python train.py --positions="rope" --qk_norm=false --beta1=0.95 --beta2=0.99 --decay_shape="pow" --final_lr_fraction=0.0 --doc_mask=true --train_tokens=686400000
MLP neurons of a small language model. Each row is named by its layer, matrix (down: output weights) and neuron, and shows model dimensions 160-319. Each number is 128 + 24 x the weight over its row's rms, rounded and kept within 0 to 255. Numbers have three digits each. A neuron's up and down rows have the sign that makes its largest values positive.
A block is one neuron, or neurons of one layer that tend to fire together. After each block is what it responds to, as a language model described it from the Wikipedia text at the highest values.

L7.down55:145096149093127110131123106131108086111123123120098150117145107110141088113106104123130119109117129155150166119126154125139128152137114179140104150157137110109150126124098101147169188133132156100133112151111081100164070095123152135144140105122147121128142107126108145114197163113114161126132113148164133134149134139105102116099147096135125106089124110178200132122132120137137135147095118113126145151108112152122111090148122147160127119150154111124165135135096089151139117156098145
L7.down161:091134136154104147139143147115116113105132132131155113127083153123122090112101096118139167122158120133151083124118157136118131129130131121137159159124146110100142113114106119158106123120103128120165126147142151150143149149121144131150114131097103140122145153112122108152132153132104113128055180148128137116117118133145137142135148070110163145155111125113147106094127123165113145116117113150108120121145116140165120125119144084106113166119145112132142107069134141094152122104054119
L7.down462:156135128142164122139084122093095116080127153118146107113126092119122149107137155148109166127140141068151118162132166146121115110129136181150117103146131116141155093134129120154154126133111113119149125124136124106175114138143175115132117121136146147114102172121110113123143125098121131110104109125136127130112112143134102129146135100134132129144136173180158178067063135113174104112139124124135107141153114122110137139151131127147098151085137106095121131126140111136078161100107116
L7.down555:142101111122159137121116113168113094123125125153126146110109145128137123150156111186122139118088170158146105128133122109132106130108119125132117099151127103130163137137121133196158192106145156090132131137147138145134104141125145158123120147111151135135092094121148123145132143126125126133129146116168153143144123132129136118087109104095138131124102129077149120119136164124148125160118088124132179114115129095074061128145110151146109145117124151149106114110139135107118100190124136
Responds to: Word-initial consonant fragments

L2.down20:120125129112095132141102113109130110115125138154133120096117117152130110150167121129114088143101108154128123155134082146150129142129101150101130098104075153090120113177156141113108121148132084156129135134153113142143144140144114123129109089114125162173120197105150139128105166136132118112122125136114116128123087123093143152117147129140139138087123166139143140168067108110141165138123150098113135122136138148164103157129145154127133137097122135116149121157141106126094131136114137
L2.down47:156143123144174143132114166129140117132141119145108117109118150097176129149102141095153159134149115148152097112149102133103114105084085111133109113135109095130120112154173154131138111139130142136089114179111124145104099111107158160130147149127136140135121167102129111136089159080157113118110088123145063155136085117132111133103154128145168128127156107116112116134124151099095136159142105116099138147092139099135121151088151101136158114145084125118178128136138119115145132125084161
L2.down249:111127129136153154118129140135166099125123092087116088134115119117118132119153147118172136128149114126139141162121167101121113127099119116110124120158139110193108140152110103117097141157153145145127124178136108149159174117114097137120111151114104153093111132139113154101082124128096147134134125140117140128088121174103098130100131101055134134102092129168099143093159153162122120107122118126141124162136123153131110117127103163152143083095121097131137155157117130148097158138098111
L2.down306:133098144110120112153143112115133117170093173097137061102123133130098199152089181155152150107153156152158126150155095176127131140045109129154107084118119107138137138124109058146122111135132120116121180135127145104133165133107166123117104136114136178128091162123127115112124130090087162106158137110123090102132146164113088112117118156103161140139119158123165098106081128139072156113110181166121127132135114140156152158155134109142099087150128155113172148129121134138135159141101128
L2.down312:155082128095128127175123142166121109158123152150129086147101127146131100124122114165127149137109122062141114120107138143143117159094133180103141090165078125092108151106127140205119092115146123096114138180148133141155175151095118157109136142152184129169146111131113154122133114116147095115093115102137113092127083128135081127153131161107155089077120183159118117169115114118112154106088118100137076158144144147122088119168129101147142155096115151128152134147116133117123167164078138
L2.down326:123111134140134158157135097134140147100135182151122143131119115104165134148103138112109126118096132123160105118106150140083146099085114124149090160134139152166148102185118136150110139162110121171155147148115112105118163123090088137146139135109081091112156127156169106114124110130102123098121118168098170117129138124119110121116116156117152140099142117120113145101119123159142087090147147124144131111119152112090163126104125169125116135159104155092151125118089133106127134165146151
L2.down445:151101096136182126141118107083135133153149103151165150105150131133130165118112114149152090106109129155153156131096143172091105130135112133111134141129115137151155146115151131133129106161140087094131093126121104148150121136116156122079170105133189132133146178132111085081092148107111150093111118111104125104127120145110130106122119150118133095128147167107129137133135127107110164110127148145155150148149171105129100090145135167124141101149109103121133125120153167119155129123145111
L2.down492:115131079160132117123121133125131111114100133124141158129094155127130113053146146120121134093088139166114132137115171112163113138110109094133129112148109111141138077128134131128136106120136134146164119120095144111159096113125113142103114123139185138102124156131165185098140089132130107125114123160119147153121107090132132110122125080140157135142120149150159065100166125088175139117138145103110091148098126169106138137112133126151171096101164108129065154120108098111116138140086145
L2.down554:170095138108152116148121105123146147097131117147114127151094141135191178145122185115114135116096101157064170151123108134093122128100105114151139151119106112134137071109100174177111122124157120098162091121115141153163131139080144143110152146134115169148119134147100129084121137099094119101137145127127064119128107127119143104126107155125129107112128105111139162128110160103139166108102160134135135115156183108139139122113125121180097106071139129120130118112170122108101137113108143
L2.down587:089120059136128133185151120154079119132151090170164149162138150151144144129133121129147111153092079120113151122139124136106108115107110174140097114113123162133141172100119144108131101147118086112163161159145112094123131145102123137133155116140156127072125118111117098139099132140105091140151090147118109109195138124142088113140121134140121141159161132099086145117098172124130135133146178148149132125154152165073152140152191115126120091156172160127076129141097118108149143138127151
L2.down591:102122166169160136127125117106126139121126134117138100140145124123116169119130139130113097057120168159144126099108123123133118121119075128123100156162116140124132150134106111113145079121110140126150102118097086132168102093093138136145146126132120135109158168100093126133145132109155173095151129112112114144124121115113123098091119107117135132162115125132135100185150147143144189134114135085185099200119141073135120103046102163123104156160135145125120140116115113130127137146120118
L2.down592:137161159100130095127115074128106114087156127132124138136166176089168150111123106140148089106122128120125119100124138145098119125144133128200099137138191120146081150149131151179142151126132120105170111112119157146091109108139115091100107120121145140114067134107125125124109103127123097124139101103139100105165105143141093135149131119130133161150084130117112140119144122140172127108151100122111110131145104098141122174130113162142140109125153140105121145110160103111125172118169139
L2.down662:119114180069140119139141152163140124150119124139153132104080123129158140123093161162129126105104074137141130153077129114100155123182141153156128137099093137057109176183139100122122147155147118111069176117136131097127124144124132143138111127136157102107128162124151170117169131119144134136124107074112137145154137108127134103121155133151123111105145141137155162164141106147115119172150128136148120100147167159147162152132170119129141120141122120148128114106064162117089103121152120
L2.down710:098145137093127114099146129103105101143100125086138154102156142114109125162092148137156136172118136091146090107093158088120131135126136129104192107128114168149155173138121113121165141109099087154103109115137122166126150105096136127120120119134108122128075158131142129113154120114131165147150173156134122094133131150157151104136099137105132064145108115162112164133166151135163167113111165142136136142131122128093119132126107125168156173085185153118094099166142113154169147120137080
L2.down735:119112118120129120103146119123117129119093153097123109103101099110148089127133120085119147124119131169156142102119131117140129125118145097148182095099126116136138174122132072118153128128105125136140122130154145122121148121131095112142138164143110167159129129155133116104121163153098109129168108117142152136109145157113131110147139181118139131131121122155103135117108130162104150089118144106160112117102152099148141112125157144132169139119098096116087155121103135152096120116138134
L2.down765:093147151147144099117144142138146081134102086120175116096183141119114138130088133140111088171136175108140145143104141154125109133135143098134143113149122136147126107066104093158187151133140125165092100142114079143110139141154101104151117110102118146167104120149088134147121131105183159147138113150097122119124091115120104112112120138127106098108141105109125174149102123097136135166091119122146107115120131103116133102128128135140134121102180097144141138153115096151148163095141104
Responds to: Compass-direction word completions

L2.down7:158119128125120078126129130149136112074166132148182125140135088091124108120142154133099128152106114087141114138083106155129139137136147132107105085121150104177107115144115130128147121172134189106121197140136109133149101121122133158121142116158135106138133139126127091147137126119141097139132152129121122195111124110113126099155121130107162129095106132143127173147141136166109143092140093130164133144111145161134136082235122113166137114111128129098110087144158121100166116145119133
L2.down50:176135127108102163151152129112111145120164130153116142136156130129125167126172140108135085190123187110103139093122113156109151151129142127124145153126130143138152133136114153153115116152135130098122136149140118118139098121155171119071170105099126083155132142145114105115111124094106139079056114110100124107143115129152163089122082154126125152094121105139104103154182076133128116120145131174149110112118126108162134118141122151110149161115102124120143114118156086109159170090117143
L2.down155:149119095136133116127143080094131139123113136139119147140173124167132106138131106145132087116148114098173120138118178154101154162112110133128136144109148163121155132193157121129127104169146097131140163150150116153129154100122131124181124124119163120092147171150149108114144098145137099143174151097105166132156100106135108105103116142118119120098126114147121114162108126135163136156109135114129115117130192134110140096186120071141137114089120130148121108198124110120137124118122121
L2.down166:151074106100116136143128132115147150183123155148107137104142078112120154163157137125165148178115134095116104104097127148129133099153147158145120103103144115128114106108130155101147141101133161130100137143153123126105126165097130168104159120133116121148131094141093106088116107125166161092100136124133116169098156151091157175141163105124153122131114147097143155177083094143131133156160113135141140098123139139133130087108145148101159164126164118118126099122110149166100139133099176
L2.down233:130135156134137099098177146164145155117135141123125129151123113161092076089177130179141157060141166129157141087114103163142115107146143104146151125138121078143117156137099092169110130171118138156118160162113140164121063157155124103136128167160133111133112148124128145114110141127118147107125134096103119107106144132121141124074129143157115111134091113137091123160101155125153176126128118078142108107122106148068129085130118108126140107117106126107129121101142140090157179184124095
L2.down286:104135128132145100091152142103143179129083086134144144114113138141078127138119142146120107094153171107131091153116107168093114177166112157138108127142165085122101174134130092130133165125136166155155112159103097091092121134140139112158155099128114128161147114128142158131160123111140198094163127130149109151117146104140146097101137143131142118122131166150144098159139104092119120103119125141140150159141086077165145137128112108101118164074136104110077129133112118128143148138135116
L2.down288:140126118105145155125143155115144107087143124133134117138109126113143122115153159149149125162150089118116111122110141118055143094137153116130124151104160188093115164120192128146094131149115142143192181123119118127103100105116099148099144106133167136163144168100112176145130149120117116106104101139114177137137108092107089167152140074143153111137142138148140109096107129112148119099146141108078130137121126108101145054099114131165160094143171133147142132104110137108126074120118092
L2.down293:157131159083119156157166133155122106148136073111128134135155163108154155156083174127108151111147131150123128135167093120153134126169143122141128156141141079145158144112119145142147188142123122141156125105114153139134158136132121127116160153118105160136122152150177127153136118126118136150149103138107112086182108146117153161112138161150122138131160148072124114144116152151173129121125109124111075152133110095145157137093139152133183131090124126099150175096110092155098137103145115
L2.down393:121119143105120126101134139156128118138160120106126158104104119133136152199186128130131150091083119138179107157105147124132121098083138143089132139134121121123122132136088092105128125143094150089131112092105126123121104119154114105121118092110145158107120127154136133094099164111139084101111105115179129145093074193097150139128088155139150092165173122128097078112144117131112123095118078135221130130155105093161108130168143154099130108152155183120137115135093132107151092160125116
L2.down443:113119148156137117151153145118122137144129162165121151138135155160110131105151122095145131076154156137142108129124122129089183147080127104109109168099107139144141131174098109144117106125138110134202153146068121101164106132153127141139122084163082134091106097168127134131140122141152135131140135172115181127150091122108131159117120124107154131126177116148096117138131096150146127117130101159102125119084145108120098136097139132154137167088105100143130113100133114111134149113120073
L2.down506:106113124141140128139149135123152151146109161108092104151155132150069083119154143095154090130165131188144095120153114159129121135120113141130153138129122139156097088126148179135130080115149130117168197146132139102136165156146126122133140120116137115148090161143129126147131104147164123156152167099160159115141129122137136164122126144138136119141125136073122107180111142087107129106129135099162159163107106109151115113125161124085114113149148118149112154128103102121161165088134185
L2.down631:144083139121138113124127146161106114086141134154105110096107131094097098135116134133134098084097180119116134103122077138069122129138100125101147090159166093138141149106145089153128141113132081149134140137089101086114160118138141137194131124151105122096133181119133115114136168121118135115125135128144167128107106111095152148107133123120109125098162124175138151168162096207119165137132116089168108131142118098132137128093112184164122179119093115119095123132105091167143155092136101
L2.down720:094126132148094098109159107127143159127129117113148116136146124128066097134107150100127178133124159165161113145109140139128127141190143116171143124143106149138185107109135149087134146108159127124150136138145112105126126112139128157098122116133068079126139134124123141138169157104077181125131107131164131176134140118143153165030157130111116158126119165112148174118162132114083116135119083144120119151132122097094117168110159127126093127074143145129149102106118123114145125099110162
L2.down796:147115105139173141136129149129166142156093113167130154101141109144125103110178137154164112107141103161116136105127141124122121153105170107117110151168097107104119132152157143126137108150156144099139125178083139147099164117165136164135097122132106104097127163140101140184171123133135132091164140105101122124080099159111114098116100154143114100145134129154139100160115132135127098076114133126117114140128127093118097167129142158167101148134107137141121113104092147148129114122117127
L2.down804:099107104190139147113128158163099165096129128120135107146148120099135101139125111135124108124133120147136130152168124122112097144182143123135126116118162127132156076174133112163139137121103115158099084118149101106156105126146109146087148126171112131155122173161094102131129134144148164128159153147129116139138151119088122152103106082105121128085124135125099146110157150180099139120151120128145128112104128166121153132105161141154140146127123167115176125108143115101128128128104124
L2.down809:145134116130148107159183125118090137082150124116138148085122131111154157139071130138148131135165140155102150145118141118162120121171129089130152155143093133132148160190123117120102123124140124115163164096136097117103133118162116095149112094153116081138144156151086160099143147108134106155123119135105130099154126117114125114083196127135105148109119093103158117141126172106166144136119130160143103147138083140133130109110132106160170104156163145094141154106138124128138095106136077
Responds to: Mid-word pieces, dates after on

L7.down209:130172144162102131113113104133091143132129138117111134168170137147098137091087135106097173115147095157165140121117093134116125110113166105144113069154121137104107121131109142101105141165108096117167153112100131137116167123117097086113161159113122135089135127106116114074133173138097125121144165172115137130084103094127137152120154176165134143160110120130122123124150133151155156132154126113101102141131129126182095161170113127097167131100107139102115138127096171141114113127104160
L7.down472:154114124130077116142115149115146124072171143110155141153169127164139139140110173142130118106103131136100125066123120152101132161171111120126134127106107102086133140120120120135133122133137113137163140137132144176089108106156151114137144107091141136185159111139151145145109083167144122131114088179112131121171095113135123159127120115138105114154086107159133118075122134149126098139149142144123156072121086152127129056104115146127096113147126099078121120128117091125099100081128125
L7.down761:092082142168105132141127130134099132146128158131096140104123131117155104100080154113083113109144151167099154116116136094121143104159118097149113123113141140114135129125145090134160131111109143145171146135131138114122156169128123167076099140145150142088117140174156112086129127140124075160200148167134099085167102140115130146140093175132130134166092159113129105132192121125125140120129109144163101084154107172133075103156140100133140177180142155112090129118096116097129129115096107
L7.down779:110179096097129081129129106112118130157076143114129169162141153153127109170114143127122122108179125130133143119133167140132178135123135115099121116143129137072125128115109130116134126078133110129140105133098125142125086090103078151116157105114100148109144138112127073121130170123162130169120097156144134129105158130173127153136116172127125139152131141109160134119114137156109174124125119137122084141144136165183090090125093107152078127117055150102097159124137149117149090152126114
Responds to: Before a value or date

L4.down787:171131162151151144166136151150128125132148113109118103106111157128114137094113170102080130189160147143122114115100130129113136149156113152134069170126134106134116081099105153124096140119102113114137113115136145118153086085111185129103152196150125140183137130190161160116133090150109146142135127122133131133170122151112062120096164146111132120138137202128132132152131143102109116171118103152139121106099142117114113109157121132127124136103128111141153130129157112090110110128117119
Responds to: Early word fragments

L4.down171:127111096156101153162121146142103136163129088149089136119117114135146107175153142126163103162123140122141110075143184146142113114071085125117094130119109128139151090140086084118157154121142132115151176152143125115127127109126146099123149096143149131150141113141145114148100126116194145103125149090126093139122119135125102141137134164117123129133150116125126100130116157171112117185114105112114169114148072126135113112149101128175158119146131119147111084138093158123145124113151108
Responds to: Mid-word name fragments

L2.down14:105120107108125148145091078130146119076144120141124093127148126107139107151150169138120122135103145122114129153133107175186122135095141082153102113120108075148136137142127109162121156143135139091139153159115157087120176123130112103133119125114185137149105146125130137132129149095146082108104145106140169110148105106124080082106092129157117183124100133104160126111111092130135139123104168151177126114153108137102160145063138149107149134137103064129129148091114119117154122115150107
L2.down45:120124144166139137120189128157113148142147140158119085125123111151139118095132137148088121116076105109111148123133137154173122128173132151123174134097093162087155136125094137126127128134132141128140116085152109146168104082116164101124121087135094102101148134101162152087167159105136192123119118167118089106163164112152155101138136154086155142140133148186158084138105127131096150140130099144121124135131157148140130133106184104110121119099112157146133071130142139118121143119125158
L2.down123:118116118143145184140127137101154103154103127113118120142122122112116114134119150109149128107142059172108153160097143131133120131132152147110170103117152087170153123140161107140102133160127157128118106128124113126111154079091108180117114127082164148130094148158119149102137089118130158093171119081199122143126125147134115138113132160118119119099110120090107127163096094151130166096103112153118135133147123141109124113207113099158121144137131117103082108094129125161106100124137104
L2.down125:121143114136116112148134150122139127143119129131111115165131151136141141103082123103111094122162111087097173101070124153104086115152141131148169145119151111088115133107170141105108157119143113142121171170141154109109121124147099110095081092102098076123133124117142131140134132142155127159136142158098121127112127103185112147128121112136123126120131112097135084127143142112145148131119100131146117122138150131132113165122097142073183142123158123113103143152110136132110180114159124
L2.down134:096143134119119103121144113109094118127137101084101127096117122125093153124142140126144140140143146136100176130156133121132108111145106083121118120121149086125143127120130127131147153144147141180087121150099140145161124131149148087101117082075103143187123130161092105178145130102127121123134145099163144183118103136117164132088132148122119123177143095177123132108087159142129122111131119141098140113143132129143124126151102130148124145098141137142129136115128119164133112098133122
L2.down258:139114119085099172132142152163105124119133158121103156127177158164157109184173117160061100119103133132120101145135152152123092127151118129137110164186085130125093144160153142091119119129114194115148126104122133106132137091127137130114111118134106079156151151112139137121097152144095114150134148123126138143118145119188167170154149119113135115118110109124112133144101153125152166140094131101143114109161115147108142171097119151119136143091106105111155152084166128167104125118160113
L2.down329:088106130089100097111144192191139139134140130128149170088093163149097118172143165154122116153128117138120136120105110164161150131103154139130165136140117103150115161110114097092182113139125097128150101111128132087134156099129128141156108131138135121136112163080157138123074133094142172117105117162128123117102122135173134156138146135126110124173137097109117114120167128122102152145129143153165142175112095142109120171095067119112133130126164118114167149105104114142133153093189124
L2.down418:142136120144142142103126147130108132131103083099159152109138135141200125142127102163119116139118086114127176085127160118151109114119140119104147111138097113081131141112101116090150176130125136114146108124103141089132119129130105160138115081097098107118115164104136128142102107138129068158167129095097107121131168122145144111145129152115138177117157117137181119113094124139100193105093102135092135145138106085144144144154084163107119106128154139090120140136133103159126133131091110
L2.down440:167118139150120118154131135130152153085136105124127153128129145145129168118158112105180141107123108130118129108133143164123128130079124127154128105138129093051143140130118124121124125135131151145111132117146145134105119124132115133088083099146125115076137119119160165142162090122120148146095128152159101137128104179167194127142154151105134152118077120120072115105154120164116117108094102095115152128138139089092158151151142162110143126127067142098085159139120136141127121138139086
L2.down488:129145073175118094106191151151137173141132136119107113095156130104129092115114067113116120138121126191114089142113153133128138109148122143169078164146151115164116127144118128106081134137127101132128113127138117087151114124103113114108112137102129072122119128081124128130164117132108146110126115116122133144142156115157130148124174133115080097180091131137136102068177121140118127098150125148163165135099119128140186126086167164123138106115099112104127133131149119092122169136114123
L2.down515:134146195161151103119158123133160110136129118107147146152117126166120196138115154183098136133136154102113147121112154116106121135122125189168135125143106084172094100076135138111104147112129140126115088148106103100163133136131122113112111099113133093153094119173134157150115105128099119133130126097159145098110113140144146133163114153127127154151122095129147109113133101101107128137128143138143134159133116119101118140127109125120120117151173091113135165084163093133130151139121138
L2.down530:080159143157106126103119145147122142109149065139132121168101067119139161164110111111135118127115151068150120078118141164124115118132128116156131084131109150177152163089091081091088142147122160138119115152174165099150140163124125131137121127122132079152157081142141152132123129126148139158125144154148111146139148108090150122105121147103141098143074140131164180103130150125144144101096187177124147141144092142103167136140129124105151154113131155082127132141132123136121119133134147
L2.down547:096099136173120136122163102143108146153117097096081127101186119119129129101146102118146129104126144137143101127092130156157119111144099123109077109126156125156131089136136126126105088104111088129107144185167131124115132129127126139177115126099150118149110156191152095141154115122163138174160155135160131122084151135118132123111116143130135149149147097065137168128139093170132146164135127128132148145141134091154105148113128110109133145089085148107154134121135113108179173124122127
L2.down638:161134105150140148125170111125101131119130110160114139111151134131106081127107113146105112149175130146140113160137115155136163120130148109115109132135131148110130155103150198100127121144127142106121120120133154169106123124121120115097136102091106103130110142156161131083117103122147111137123112095130130120202118116152165125127139130161111159125113108140168121108142104075148121149105133127123115152125137169103144113109138121123145119103174148155086175137092109168135123076160089
L2.down736:147116164144111127145179120136147135103142160157121140104139128131160135122129130110106096071117146121129139125103145132141149127080141115149132107176121147093130125080171185139100110141133172112139135120142120102096130136136106154101127134145150160091109161155111147120179118097158085129128156122123159154113125061155153156133124185127117131103104149102140102121125082128158137135114127103120135140147133112138140107119098129143090132056090129162139122095092134106121089104170112
L2.down781:133138122100127112096113183128130118145104141158088139103113091110122109173172141179120094110129109122180161084128140137149142111170132137142100119129144131111062142097139109121093134128126117137166115124110130126183128116104169144120090116134130120114088164107155105083116107142134120070133122111165132131149121112119155103145116162135121154143171119113104110138105136129143134091143108122139120117078088149115148115134124198087131137056107130120150160109168070144102168085132122
Responds to: Ordinal and inner-word suffixes

L4.down773:125119162136108174112124126115109118113115102130131134134139147149191127154169129131096104111120158092114110139076147107123094120095094127153159151147128126144113163139142124114117122160129138147201143116137098095113152130172151110100119134133122101092164128153127131122098071154156075127156118098148158145140137111123146118116127212116120148180096124101094123093103134151162148136114147146079138107130117091147117172095121131080144121062152149134143162153134126152132136095128105
Responds to: Ordinal number words

L7.down233:133126147164153162125152122123105168136116166139124163136084128150103102156142133124127162119081125108171120123130123158116169128119146106091109119179117128122129130091170109124141133157158151100122098127143125142146129139134144174126116131158108166166091107110124156128138093126168117115143125144136119156139105155141120120147131179130149121127088137163109136134108135090148189116148114104161125159122129151154138108118169095113134121129140140130130128153114098143144074159177114
L7.down549:111157086155145075146133123119127154156121163106155142153125117173124134133104117123114122110163183136154145080171140126149134148122143101134113142141150140111141164115170141125120161108112154139164121072145093125143140124115122125118116093119126093096122154166149123150133107143133108146108093125111168092151120147143167114093126193115134126124130123113096143136129103160112160135157103163112133140122148090111177125095165131144153167140136144127120067117136105108106146116139153
L7.down682:155135154144132139129174148129142119152141101123146141093153146112104105105104144136109097131074147156100143116108123132162123156161114115105165106145120099111101144116136162162122135150179141122108155143111135128127162151129145131127153114142163086087158130094152167164137105138129114119137147094120133106132085109126123144190150114151135134163086094069130122145105142151107134120176082147104087116157120105167145128110093155088129082132122130146137171093122152134120170121078096
L7.down688:134138112125113116130142166094105150107135141162169082109083073130125136121106091094143122118159120129120095159096081086146133137143142138151175087111146119146122111121106108148144107168136108141132114126089131140111138139142116137158177113135139150127129121092105153137140093118129151144130127098108114133090077127147135183131140087094184171121159151107125124138108164107145117142118161112144110141117091120144161151118114151145126103158168134072158187118145169122105117135138102
Responds to: Alternate-name and participle completions